python train.py --vocab_size=3298 --tie_word_embeddings=true --init_std_down=0.00615 --init_mimetic=0.7 --warmup_steps=200 --schedule="wsd" --doc_mask=true
MLP neurons of a small language model. Each row is named by its layer, matrix (up: input weights) and neuron, and shows model dimensions 80-175. Each number is 128 + 24 x the weight over its row's rms, rounded and kept within 0 to 255.
After each neuron's rows, "fires on" lists the tokens most often at its 100 highest values on Wikipedia text that the model never trained on.

L3.up749 [140  83 151 146 156 133 162 169  63 142 120 160 142 124 139 136 114  99  85 113 128 116 129 131 154  78 148 154 154 147 103 131 140 109 134  98 148 119 151 113 134  91 136 132 121 104 138 147 172 113 124 103 162 149 140 129 136 165 133  98 119 111 113 149 128 108 135  74 121 128 156 100  97 123 173  75 131 164 122 151 167 141 140 172 128 151 133  89  82 132 114 103 157 108 126 130]
fires on: ".", "/", ", ", "–", " to ", "el"

L2.up11 [129 116 158 195 137 152 122 128 153 156  57 111 119 143 106 118 127 108 116 143 131 144 128  72 130 136 158 127  91 161 109 135 112 136 170 121 142  98 168  99 134 147 144 157 113 101  85 129 111 140 121 139 123 120 138 169 109 128 122 117 123  96 140 113 185 104 139 123 139  94 129 141 108 102 118 116  97 148 115 149  77 138 138 125 120 109 124 115 113 118 136 114 153 136 150 173]
fires on: ", ", ",", "\n", " ("

L3.up19 [106 129 139 111 127  91 138 121 141 101 138 137 133 185 123 112  96 117 149 102 115 103 104 137 112 196  81 143 158 131 169  99 150 141 119 111 121  82 114 163 127  99 126 149  80  95  88  77 166 129 102 152 139 142 131 154 197 148 126 116 118 108 108 130 169 116  80 120 118 123 131 110 120 115 131 150  93 138 171 109 184 132 143 103 142 174 142 166 123 119 143 114 113 115 138 131]
fires on: "\n\n", ")", " was a", ") is a", " by", " is an"

L7.up279 [ 92 145  79 103 123 131 129 136  97 140 121 122  94 122 131  92 150 149 127 129 116 130  81 159 125 139 111 159 109 119 142 144 153 134 119 101 144 109 169 124 176 125 132 151 134 112 130  84 134 154 154 121 106 171  77  99 153 168 109 113 143 123 147 166 149 108  96 156 116 142 125 114 129 106 101 142 119 140 120 161 121 121 109 134 139 122 164 112 126  91 124 146 146 112 135 103]
fires on: "on", " De", "re", "er", "ie", "ce"

L3.up989 [119 148 137 135 177 119  97 111 104 117 131 148 160 113  74 142 150 114 120 162  97 197 114 140 108 156 102 118 151 163 120 122 103 138  88 143  80 138 151 105 134 130 130 163 121 116  72 111 175 152 146 144 135 151 133 145 163 123 142 155 122 150  81 134 126 109 144 145 102  83 119 168 138 139 145 155 132 108  92 150 124 110 118 118  85 103 191 130 105 181 130 168 159 116 141 156]
fires on: "1", "ific", "9", "ch", "com", "l"

L5.up857 [103 165 118 144 166  96  88 163 165 105 101 166 169 121 119  94 123 132 162 123 113 158 131 119 164 135 155  79 127 103 134 163 141 104 137  97 139 172 136 119  91 115  94 149 167 119 132 132 140 117 122 106 113 124 155 123 149 166 125 100 106 120 125 125 113 145 145 103 104 124 142 153 121 121  97 117 146 149  56  66 143 136 138 109 121 100 136 164 132 163 132  69 160 145 147 157]
fires on: "w", ".", "ev", "un", "s"

L3.up28 [ 87 121 128 183 145 110  83 116 130 133 139 140  86 146 125 154 138 132  98 107 193 105 102  83 130 135  97 125 127 137 112 106 178 156 113 140 126 159 119 127 134 136 114 110 169  99 214 160 145 146 122 185 124 162 155 125  88 141  93 108 177 141 114 142 186 127 128 137 111 105 140 129 130 133  95 145 134 140 101 160 112  99 148 140  93 150 145 140 126 125 113 127 113 148 111 109]
fires on: "-", "st", " sub", " comple", " "

L7.up422 [139 124 114 130  95 137 102 131 107  95 148 107 131 105 142 150 148 142 135 152 141 186 114 121 140 128 138 147 107 104 154 141 111 132 112 109 105 142 100  82 116 102 112 136 138 134 120 126 132 171 119 128 128 132 108 110 130 175 147 120 126 121 148 130 135 154 169 118 138 143 146 129 147  73 133 148 171 109 110 134 137 127 129 124 150 115 147 105 120 107 115 167 135  64 153 134]
fires on: "ill", "el", "enc", "hel", "il", "cl"

L3.up183 [136 156 153 166 127 148  81 151 117 105 161 133 147 100 135 109 120 136 119 124 177 139 183 131 140 126  88 127 137 142 111 108 109 160 112 122 121 142 130 122 134 158 155 126 118 135 167 145 100 134 119 143 151 185 155 102 146  73 132 145 112 119  78 151 117  96 129 105 131 112 122 123 141 133 140 132 136 104  98  80 142 136 132 137 145 103 137 131 152 150 131 134 133 127 103  75]
fires on: "ric", "oy", "r", " For", "our", "o"

L3.up619 [ 89 173  96 108 134 123 157 185 110 171 183  96  55 159 127 127 137 109 105 164 140 148 138 117 123 124 101 108 132 123 131 135 144 112 127 105 114 130 111 131 116 146 123 131 153  97  91 123 153  97 145  83 123 159 142 129 156 155 107 126 123 120 136 146 146 143 140 141 125 149 128 136 120 111 127 142 127 126 137 137 122 101 126 112  84 146 126 141 117 159 175 152 137 138 107 133]
fires on: "===", "==", "====", "'", "ike"

L8.up945 [ 91 155 143 143  89  96 118 144  94  98 139 158 136 186 135 144 139 156 162 176  97 136 131 112 102  97  89 144 104 122 120 120 111 134 113 127  86 151 175 149 149 134 114 115 115  92 105 145 119 124  75 113 167 143 130 128 120  84 117 146 131  91 124 103 169 138 119 129 133 136 132 154  77 117  73 143  99 122 149 141 156 129 131 156 120  92 100 128 134 153 155 117  95 122 148 132]
fires on: ".", "t", "ric", "enn", "ord", "oup"

L2.up629 [138 135 139 157 125 106 129 148 151 103  84 120 142 131 152 123 114 140 105 125 141  92 119 133 114  89 154 128 120 172 176 138  98  99 137 128 133 160  83 142 126 115 154 106  79 145 108 122 105 103 136 187 106 175  99 123 152 149  85 113 166 127 123 190 204 111 132 166 110 124 101  96  96 118 143 134 127  94 147 177 169 134  99 115 125 160 121  96 152 114 141 154 173  97 127 113]
fires on: "res", " red", " Sch", " hous"

L3.up392 [113 169 113 149 141 113 127 147 142 147  96 112 155 117 120 139 121 119  95 171 128 183 126  99  74 127  88 124 125 123 138 142 172 118  98 117 112 170 160 122 141 152  82 131 190 113 109 156 115 149 159 150 163 174 136 109 156 123  84 165 134 142 133 121 102 128 136 134 132 127 114 171 151 177 151 176 106 127  98 162 121 158 147 122 108  98 113 143 104 142 147 116 136 154 154 143]
fires on: "ch", "l", "sh", "ic", "hen"

L2.up53 [149 127 131 111 113 135 165 164 105  92 131 142 113 151 140 108 127 120 124 141 106 111 121 131 124 123 122 133 130 137 123 116 143 111 116 118 172 113 155 130 144 111 143 158 136 103 134 104 102 105 106 146 127 156 159 139 148 149 129 116 109 188 133  99 130 115 117 137 121 119 121 134  88  65 134 143 186 122 108 132 155 127 108 124  91 135 152 125 146 113 138 187 109 121 143 167]
fires on: "ost", "ace", "ore", "ate", "ome", "ze"

L7.up543 [118 168  96 115 100 154 119 118 133  87 169 159 159 128 152 107 140  96 121  74 124 146 203 168 111 122 161 181 105  86 161 155 103 121 130 145 159 152 168  88 122 151 150 143  88 106 128  90 133 141 126 128 112 124 126 124 146 158 122 109 153 108 102  99 142 135 181 165 101 157 134 166 114 119 158 113 141 129  96 110 100 133 156 138 104  83 119 118 131 182 174 116 127  81 144 152]
fires on: "{", "ul", "ec", "i", "le", "al"

L3.up481 [159 121 132 142 106 104 103 125  90 118 156 146  87  85 122  92 181 136 125 144  82 121 150 141 125 126 119 101  95 130 112 111 160 126 121 115 161 131 162 159 175  95 156  92 177 116 116  86  95 123 104 102 140 124 151  72 101 117 125 141 109 114 165  83  95 146 121 116 115 130 159  89 138 106 133 144 114 130 108 139 148 107 125 152  86  85 137 173 141 132 121 124 119 127 159 136]
fires on: ":", " |", ") | ", " Al", " medal", " the"

L3.up277 [138 108 149 114 116 107 128 110 132 111  84 121 136  81 129 141 124 158  81 103 120  72 165 150 138 159 125 110 105 149 166 144 170 156 129 107 131 118  98 158 110 105 179 147 138 115 107  98  82 108 127 161 168 141 147  92  87 182  83  94 139 142 159  63 146 132 114 166 106 112 144 115 130 166 135  99 108 146  95 131 165 109 123 118 117 142  90 108 144 143 143  94 117 124  93 172]
fires on: "ops", "op", "ivers", "ok", "ub", "way"

L3.up144 [152 155 131 104 119 112  71 150 170 122 145 116  95 133 170  92 104 169  99 166 140 145 123 159 168 119 122 150 139  93 128 117 148  95 138 109 165 142 148  95 150 122 112 148 128  96  92 130 120 121 172 153 160 116 122 125 142 146 142 141  98 172  94 127 116  94 102 137 148 128 114 105  90 175 114 155  89 127  87 104 167  75 134 121 130  86 132  98 131 116 179 138 149 103 112 111]
fires on: "M", " m", " Me", " | M", " M", "m"

L5.up651 [160 134 131 144 125 105 151  79 133 130 169 130 128  90 105 132 107 101  99  94 105 116 172 112 128 171 112  98  93 116 144 171 148 130 146 145 148 128 118 135 105  70  90 132 137 126 127 115 142 161  98 147 120 137 116  95  98 191 158  96 145 114 144 121  80 113 136 176 120 101  81 118  99 120 126 102  98 125 133 160 127 127 167 128 153 139 126 121 123 140 224 142 140 107 156 143]
fires on: "il", "im", "w", "if", "oc"

L5.up69 [108 125 132  84 141 168  97 123 102 117 113 125 160 137 141 168 148 140 122 121  96 122 108  72 132 124 122 155 127 157 158 128 155  88 104 148 142 139 119 101 124 157 114 153 115 123 166 145 108 133 105 111 158 145 154  94  92 124 125 141 130 107 140 150 110 136 124 144 142 103 115 103 107 133 162 152 113 120  82 101 139  94 132 147  84 120 148 136 115 163 149 161 126 101 140 130]
fires on: "\n\n", ".", "\".", " |"

L7.up926 [119 129 145 141 157 156 124 181 100  92 133 122 139 113  78 161 163 172 152 134 126 137 124 122 137 143 137 142 129 135 103 125 131 156 109 163  93  90 100 101 126  99 140 167 110 108 186 137  97 100 133 140 109 121  78 119 161 117 123  95 110 145 131 103 123 131 147 135 167 153 137  87 149 109 166 188 151 114 136 111  73 105 179 101 127 136 134 132 161 122 124 155 144 142 125 163]
fires on: "ing", "ained", "ating", "ied"

L3.up45 [160 104 122 133 164 141 104 150 107 110 103 104 111 125 124 125 131 153 132  93 113 153 102 166  87  64 129  90  89 138 107 124 125 116 148 160  73 147 129 115 145 177 123 118 116 118 157 130 114 121 143 188 116 140 119 121 136  80 110 120 156 116 128 122 142 146 173  94 127 101 135 136 136 169 165 101 103 160 127 141 124 133 125 159 104 125 129  74 124 100 146 119 103 113 105 138]
fires on: " per", " ent", " one", " same", " ex", " ad"

L2.up656 [145 114 112 126 145 154 109 169 142 156 125 120  86 139 122 116 160 122 110 102 130  97 147 118 119  79 106 107  71 156 148 167 118 108 133 120 101 123 151 132 144 161 126 146 132 133 106 112 127 159 141 159 129  55 138 163 129 115 144 152 132  82 148  98 113  91 157 114 114  93 116 121 146 158 150 105  68 176 110 167  92 142 171 180 104  98  84 119 106 101 153 121  75 124 131 100]
fires on: " ad", " ent", " Ad"

L7.up107 [143 110 119 151 108 161 131  96 120  84 104 121 135 132 164 109 124 143 162 135 101 139 138 129 119 125 120  96 107 132 105 128 117 130  94  92 162 104 114 154 137 140 114 123 139  96 130 142 136 150 160 187 134 123 122  78  95 151 120 104 166 128 115 157 121 127 122  89 102 144 141 135 125 137 124 107 138 172 152 109 158 146 161 145 110 120 148 124 115 109 153 118 115 128 127 106]
fires on: "at", "ides", " cons", "ri"

L3.up817 [148 171  98 156 147 141 151 121 130 141 186 138 140 141 100 168 101 133 108  86 148  99  52 104 112  94 134 148 130 149 124 152 151 112 155 160 103 129 151 156 151 121 128 112  93 117 114 103 110 117 166 112 135 103 166 106 177 130 130 129 122 131 132 111  95 108 138 136 151 109  94 108 129 112 136 118 164 133  97 134 138  76 131 130 131 159  96 134  99 125 136 129  95 107 126 126]
fires on: "en", "ent", "t", "ish", "ant", "ady"

L2.up385 [114 129 118 163 101 105 131 111  99 123 137 151 138 140 116 152 101 112 151 122 102  76  97 145 102 153  85 127 125 164 147 109 127 123 135 135 128  94 126 186 116 111 143 149  98 123  88 117 164 107 115 140 118 142 116 145 187 108  90 126 138 145  80 124 169 127 120 128 104 118 164 101 123 116 144 166 141 126 144 127 151 120 131 134 152 164 143 144 140 131 143  81 135 104 162 151]
fires on: "\n\n", "1", ")", " was a", ") is a"

L10.up104 [125 109 112 130  99 135 165 145 101  96  97 136 128 110 127 157 114  97 145 140 127 146 126 137 143 142 145 108 127 137 136 139 174 118 137 154 165 113 163 154 135 150 124 102  93 133 143 208 133 107  98 163 114 120 153 148 113 132 132 125 140 116 105 111 130 161 133 123  99 129  95 138 106 142 109 134 110 121 109 167 111 115 136 166  98 110 107 149 152 122 129 127 128 141 123 128]
fires on: "| ", " Win", "b", "1", "les", " "

L5.up499 [116 106 169 121 137 139 140 160 127 118 127 145  96  72 140 101 138 103 166 107 137 109 139 118 116 133 116 114 115 103 109 125 148 117  88  99 136 123 169 137 186 106 102 171 104 171 109 127 113  80 133 149 100 122 137 168 114 137 175 155 120 133 143 101 121 109 118 154  86 107 104 109  96 143 130 123 133 101 110 154 120 114 110 119 118 130 159 104 179 120 153 132 117 164 148 135]
fires on: " De", "ome", "pe", "ve", " Te", "ze"

L2.up901 [121 124 131 122 127 155 121 166 117 111 127 118 150 100 134 110 123 118 103 163  90 113 131 103 114 153 152 144 118 175 133 111  86  98 120 134 138 113 117 171 117 128  79 138  99 143 144 162 196 106 140 151 134 105 116 101  80 134 154 118 102 130 132 114 112 125 136 110 136 149 124  94  98 145 171 132  82 124 130  92 138 142 154 106 137 147 121 137 171  93  95 130 149 104 127 131]
fires on: " rem", " beh", " based", "ugg", "|---|---|", "ically"

L3.up384 [ 92 114  79 160 120 161 138 100 160 120 128 144 138 158 108  98 128 139 168 130 145 111 134  97 101 108 110 145 130 134 132 147 126 106 112  95 118 175 155 139  93 143 103 144 154 147 115  97 140 150 146 119 158 121 159  92 129 139 105 134 118  97 140 132 135 144 150 146 151 120 123 143 118  94 141 184 165 135 159 103 148 134 172 106 114 118  93 149 118 129 153  96  79  86 157 139]
fires on: "\n", "n", "- •", "e"

L5.up710 [141 125 140 142 196 137 110  91 124 125 122 126 159 105 123 103 151 115 124 145 103 165 116 140 105 139 151 119  97 128 147 132 113 101 139  94  74 141  99 135 182 152 158 127 142 133 152 140 175 135 130 172 119 127 118 131 130 118 157 157 138 151 143  99 134 158 151 106 107 139 149 135 134 128 131 100 112  88 154 104 136  96 151  96  69  93 146 147 118 130 139 101 103 104 199 140]
fires on: "and", " col", "ab", "hed", " reg", " Reg"

L8.up943 [140 153 155 113 111 119 160 140 113 124 106  98 124 114  86 151 142 180 125 141 132 112 131  77 158  92 144  86 106  96 147 156 136 126 117 121 126 143 144 103  95 166 111 133  94 130  78 138 149 128 165 158 122 121 121 102 127 146 116 120 178 135 199 125 165 115 134 121 113 111 122  74 122 114 143 138 124 156 104 157 151 129 145  58  78  91 136 101 127 120 102 130 151 118  94 138]
fires on: " |", " |  |", " |  |  |", "s |"

L3.up509 [120 130 138 119 195 150  97 196 139 133 150 122 104 127 121 154 124 115 116 124 147 119 112 108 130 106 109 122 167 116  80 130 152 104 104 115 150 100 124 139 102 105 133 143  82  95 111 135 116 142  87 174  78 132 194 174  80 151 136 105 173 126 164 175  85 105 101 164  95  93 122 118 140 146 128 147  79 134 158 111 170  82 119 151 135 115 133 117 125 144 138 117 144 118  95 124]
fires on: "st", "ch", "che", "d", "ive", " Ch"

L10.up176 [103 113 163 114 103 139 121 143 148 139 131 126 136 137 114 140 131 123 142 125 125 124 132 102 152 154 124 111 122 134 131 111 148 144 107 134 141 132 150 134 108 102 109 157 117 128 115 105 148 152 150  79 137 135 136  88 134 134 124  80 133 139 124  94 141 127 121  99 114 128 105  81 140 161 151 102 109 117 161  95 137 107 103 140 151 162 158 129 123 103 181 147 140 120 139 148]
fires on: " so", " te", " life", " Te", " Man", " A"

L7.up523 [131 112 148  85 136 151 143 141 110 163 161 117 105 112 112 125  94  95 144  98 166 100 103 138 132 159 151  76 138 133 146 119  82 119 166  86 179 102 152 155 117 129 109 109 131 104 122 152 142 142 129 149 136 133 146  91 121 157  92 155 146  81  88 150 127 104 102 126 134 143 123 124 116  86 123 185 116 134 124 127 144  96 166 142 149 150  89  80 133 154 115 157 165 146 135 122]
fires on: ",", "\n\n", "u", "ir", " g"

L5.up273 [120 117 132 131 137 120 115 153 116  94 132 139 148  96 161 107 117 126  86  98 160 120 139 116 138 107 142 111  98 119 146 158 152 129 108 138  89 139 143 129 107 100 190 121  72 108 148 121 128  92 119 138 142 127 166 140 148 129 125 126 144 123 136 110 183 103 169 102 127 151 155 177 142 111 158 142 107 121 138 127 111 125 141 169 150 159 121 157 122 119 177 136 160  79  77 136]
fires on: "ap", "ri", "i", "ul", "/", "ject"

L2.up850 [124 114 150  95  96  98 118 170  84 128 193 108 137 132  91 104 153 157 131 110 116 138 123 109  95 111 119 158  79 153 135 110 136 148 130 192 108 142  90 168 175  95 104 114 132 115  98 130 153 124 157 120  99  97 125 152 151 155  96 116  84  97 112 152 118 105 153  90 110  87 174 129 105 114 109 148 124 144  87 118 119 135 134 137 110 105 174 140 137 156 151 114 177 127 104 161]
fires on: "ri", "isc", "″", " tri", "rit", " Pe"

L5.up243 [105 106 141 115 143 139 112 100 169 137 128  87 106 153  88 140 153 182 115 123 139 139  96 112 133 125 137 110 122 108 133 154 125 122 143 126  91 161 110 120 130 113 151 167 113 148 126 142  96 143 171  94 152 169 154 153 110 124 154 141 181 143 156 149 152 160 179 145 122  93  94 129 137  91  96 144 137 128 100 126 178 148 168 131 142 129 150  94 114 134  77 154 125 101 122 105]
fires on: "al", "ill", "il", " Mil"

L7.up1 [133 138 114 148 128 136  91 132 119  91 119 190 135 143 118 120 122 149 115 125  92 102  99 166 153 107  94 162 147 112 150 143 128 140 134 130  84 123 134  80 158 168  90 100 129 163 131 148 114 167  92 120 114  98 123 147  90 171 171 142 135  98 128 108 157  75 133 113 105 127 131 129 153 149 179 115 135 136 138 133 114 119 155 174 120 135 125 137 131 131 140 122 118 114 103 115]
fires on: " ad", " by", " ne", " Pro", " C"

L2.up69 [ 86 146 119  89 126 134 106 139  75 176 137  95 137 105 122 134 141 129  81 129 149 138 126 149 181 123 106 113  93 170 145 113 119 138 151 136 112 112 117 132  82 130 119 177 127 113 106 101 146 127 155 107 163 117 106  92 133 130 120  98 179 149 169 136 131 146  93 116 142 167 142 144 154 101  86  85 110 146 113 133 125 165 109 146 119 130 122 141 155 143 115 122 138 115 120 100]
fires on: " when", " while", "though", " |  |", " if", " |"

L2.up465 [134 165 109  89 134  89 128 147 114 169 113 144 113 145 145 127 134 103 100 150 118 110 177 147 145 106  74 137 113 140 134 140 128 120 127 113 164 155 134 153  65 118 159 143 135  92  86 108 139  99 119 137 103  88 131 111 112 141 118 106 149 157 157 153 134 133 109 110 121  99 133 135 156  88 130 108 129 142 122 109 162 116 165  99  75 127 123  95 131 179 111 157 118 139 127 165]
fires on: "ab", "==", "====", "|---|---|---|---|", "|---|---|---|"

L2.up708 [113 168 176  92 125 153 147 107  95 111 127 107  98 154 134 132 144 139  84 105 103 123 137  83 125 133 107 114 155  78 177 124 154 146 131 116 109 151 115 109 120 162 147 113  92 107 118  95 160 116 102 118 113 119 157 137 145 131 116 188 104 157 132 115 130 128 116 119 181 163 138 119 121 152 149 145 139 159 122 144 168 151 149  67  99 138 138 149 135 106  95 150 162 141 123 141]
fires on: " |  |", "===", "0", " ===", "3", " |"

L3.up842 [129 113 112 107 128 110 105 121 107 149 169  91 121 164 117 104 116 116 141 141 155 146 114  95 102 132 116 124 133 135 158  88 153  94 139 137 120 131 133 169 153 138 114 133 113  96 114 139 121 151 142 183 140 138 119 163 162  98 117 132 145 130  74 140 128 143 181 156  96 140 152 117 168 174 149 111 130 136 138 103 151 118  98  87 104 116 144 109 118 141 172 127 128 102 104 167]
fires on: "ian", " arch", "ish", " elect", "rian"

L8.up834 [143 126 105 123 139 134 105 131 113 142 128 126 112 117 123 144 116 142 120  70 161  88  96 146 126 116 112 143 134  95 147 106 102 108 117 134  94 171 172 163 151 124 125 157 146 103 143 157  94 170 105 129 158  82 100 137 120 151 109 133  97 118 132 150 100 182 172 141 139 113 102 186 153 146 113 100 110 144  95 130  81 164 134 145 145 135 127  85  68  96 124 132 142 149 116 106]
fires on: " O", "\n", "'", " Mc", " De", " Ad"

L5.up885 [111 141  78 124 126 128 165 167 108 104 168 131 126 140  72 132 128 139 172 136 120 158  92 149 116 151 172 137  62 134 124 171 124 125 134 198 133 108 142 122 152 121 149 172 130 147 108  97 153 144 126 161 133 172 142 148 132 126 146 124 123 152 165 136 118 132 118 126 112 181 109 145 105 133 147 144 136 130 149 105  85 146 151 132 119 118 167 125 115  53 102 133 115 128 134 115]
fires on: " I", " he", "he", " He", "er", "re"

L2.up596 [ 92 141 117  89 154 185 115 128  97 131  99 140 183  85 126 104 145 117  79 120 156 149 100 136 119 150  98 136  98 151 133 136 123  99 121 143 125 106 147 154  97 180 156 132 128 129 112 139 187 109 116 113 171 112 114 130 137 132  93 134 170 135 125 110  85 130  98 110 138 155 116 152  93 116 117 137 110 133 141 113 109 166 116 173 153 114 144  87 125 157 137 131 142 123 130 146]
fires on: " |", ") |", "|  |", " | ", " |  |", "|"

L7.up607 [106  79  62 135 104 152 111 137 150 133 111 177 149  79 127 142 104 145 143 100 129 100 117 124  89 128 120 113 126 135 103  95 140 134 151 145 129 159 126 109 124 146 103 148 136 127 129 196  93 143 139 130 117 177 160  87  89 116 113 123 113 115 143  90 142 116  99 142 143 154 151 129 145 135 169 134 165  95 180 125  99 127 120 113 107 180 119 131 165 132 141  99 132 144 119 120]
fires on: "-", "p", "m", "t", "d", "w"

L2.up87 [132 174 162 119 104 108 126 124 132 177 134  99  93 119 110 129 120 121 117 130  96  95 114 178 106 116  78 126 112 126 131 145 130 123 129 131 117 149 126 129 119 117 146 120 113 127 151 132 123 141 117 130 128 157 139 102 125 114 119 136 143 124 124 158 105 134 148 120 113  94 128  96 112 117 141  95 150 151  90 140 167 170 118 113 103 133  87 104  68 142 163 149 156 162  83 135]
fires on: "===", "====", " ===", " ==", "==", "pp"

L7.up570 [154 152  99 129 160 135 110  80 173 143 107 125 125 116 120 151 115 128 138  73 186 163 131 111 129 154 160 172 138 126 136 153  76 113 133 173 131 129 129 131 161  95 107 125 143  93 115 119 128 105 124 111 130 172 144 118 138  96 126 131 151 173  99  89 114 150 115 150 162 116 160  99 163 147 107 133 142 111 113 130  87 110 126 132 112  78 124  85 124 122  69  89 162 124 103 168]
fires on: "ol", "in", "e", "ell", "ant", "am"

L5.up821 [ 69 170 127 146 135 163  99 109  89 141 133 138 128 118 153 125 135  89 116 149 134 132 142  73  93 160 107 120 109  83 148 142  95 164 141 162  75 145 124 124 158 123 113 108 140  95 148 123 138 137 111 143 146 126 101 141 102  96  80 119 119 116 115  85 160 121 130 101 112 165 118 170 126 137  95 175 106 102 128 109 141 170 142 138  84 138 101 143 113 134 145 114 132 120 143 128]
fires on: "et", "t", ".", "uf", "f", "ron"

L3.up988 [158 119 115  97 161 170 155 135 133 151 180 122 115 116 122 151 127 152 145 121 189 129 113 107 109 139 137 158 134  92 151 131 123 104 117 117 117 139 139 104 138 145 127 158 174 118 132 123 136  85 146  95 117 169 158  92 173 146 105 127 157 138 109 156 168  89 139 158 132 106 137 153 130 154 159 168 127  82  55 111 144 152 142 107 143 115 149 116 148 150  82 103 168 125 149 125]
fires on: "e", "ant", "ense", "me", "ount", "ation"

L7.up75 [127 114 160 113 149 152 149 123 103 141 197 110  86 147 129 100 177 123 112 119 132 118 122 102 180 146 131  98 148 160  64 120 178 131 123  94 133 166 138 116 133  98 134  92 145 126 182 157 131 168 102 157 158 176 141 154 118 121 106  87 128 134 139 151 155 108 101 109 150  94 123 122 132 111 142 127  99 146 100 134 157 111 131 150 136 155  88  62  85 122 116 148 157 124 116 128]
fires on: " | ", " ", "-", " to ", "–", " of "

L7.up256 [124 112  84 114 125 133  86 139 153  96 140 135 126  96 111 154 116  89 148 148 157 147 144  97 151 135 116 132 135 153 104 128 117  87 152 104 144 146 135 106 147 168 103 141  92 131 131 105 155 109 120 151 107 190 148 143  91 165 106 131 124 126 116 135  79 128 108  97 137 133 108  97 134 128 115 146  80 120 131 178 179 117 145 120 126 123 107  84 148 180 139 127 122 128 158 120]
fires on: "h", "Ch", " Ch", "al", "ch"

L7.up931 [104  82  94 112 156 102 105 100 125 130 168 110 141 105 144  95 135 103 121  96 136 135 107 131 112 137 115 135 133 134 131 161 168 175 151 101 135 157 136 139 155 139 139 151 130  99 125 189 114 139  94  86 161 135 124 100 119 151 142 144 113 106 125 109  96 138 127 138 142 141 134 171 134 108 125 130 121  95 109 180 118 129 119 115 127 151  89 119 156 165 166 118 138 144 137 114]
fires on: "-", ".", ":", "d", "w"

L7.up128 [ 98 121  72 134 108 167 100 116 126 139  94 178 102 106 105 129 142 149 122 143 105 150 132 165 133 142 101 123 105 123 147 147 175 127 170 106 112 118 117 134 142 145 137 173 160 131 118 161  96 159 132 153 169  81 153 106 141  94 133 142 106 114 127 132 148 136 135 124  99 122 182 111  89 127 156 130 173 126 162  75  90 170  97 130 107 124 165 135 163  97 122 160 117 115 130 114]
fires on: "m", "t", " is", "d", "id", "ast"

L10.up1003 [132 148 145 118 140 145 133 137 148 168 142  98 133 119  90 103 120 132  92 114 146 154 127 128 181 135 116 158 101 100  96  96 142  91 115 139 152 162 133 134 120 144  87 126 157 128  97 136 127 135 127  95 121 130 156 134 126 119 172 128 113 116  96 110 189 140 158 141 141 134 121 100  91 177 147 130 106 122 100 109 120 106 143 102 138 136 138 178 104 142 127 136 133  99 136  78]
fires on: " M", " | M", " of M", "m"

L5.up269 [128 120  79 160 121 103 163  87 132 184 116 161 121 136 136 141  89 145 120 139 145 161 145 133  82  85 129 150 137 153 133 118 150 152 131 147 148 170 120 145 114 112 113 180 149  89 128 158 106 128 116 141 131 120 121  97 150 149 123  90 101 176 132 122 115 152 115 140 136 140 128 141 114 117 134 133 142 126 140 125 123 103 131  64 110 141 165 116 117 141 150 150 125 121 122 133]
fires on: ":", "t", ",", "-", " and", "tt"

L3.up47 [139 156 120  65 143 146 142 110 118 169 133 121 157 135 118 145 142 134 123 154 131 126 156 109 111 121 120  90 162 106 174 120 159  99 113 112 132 178  87 155  60 165 116 171 136 125  89 113 156 142 112 123 132  91 118 121 122 110  92 145 122 175 163 163 107 144 125  92 158 136 119 151 103 133 129 113 122 119 123 137 145 134 138 130 113 109 145 118  95 138  91 137 163 110 100 100]
fires on: " |  |  |", ") | ", "% |", " |  |", " |", ") |"

L2.up694 [141 120 115 135 157 147 116  86 105 131 146 139 109 133 112 101  90 125 139 163 174 129 184  96  98 123 125  71 143 108 166 107 124 101  73 127 110 151 130 158 118 109  88 120 126 111 198 154 115 132 155 156 129 121  97 135 157 139 132 125 128 126  81 119 137  95 131 133 131 165 133 118 131 150 140 140 131 126 106 123 165 156 168 150 116 121 128 121 120  75 171 163 115 122  98 129]
fires on: "'", "ian", "pt", "ct", "ce", "ish"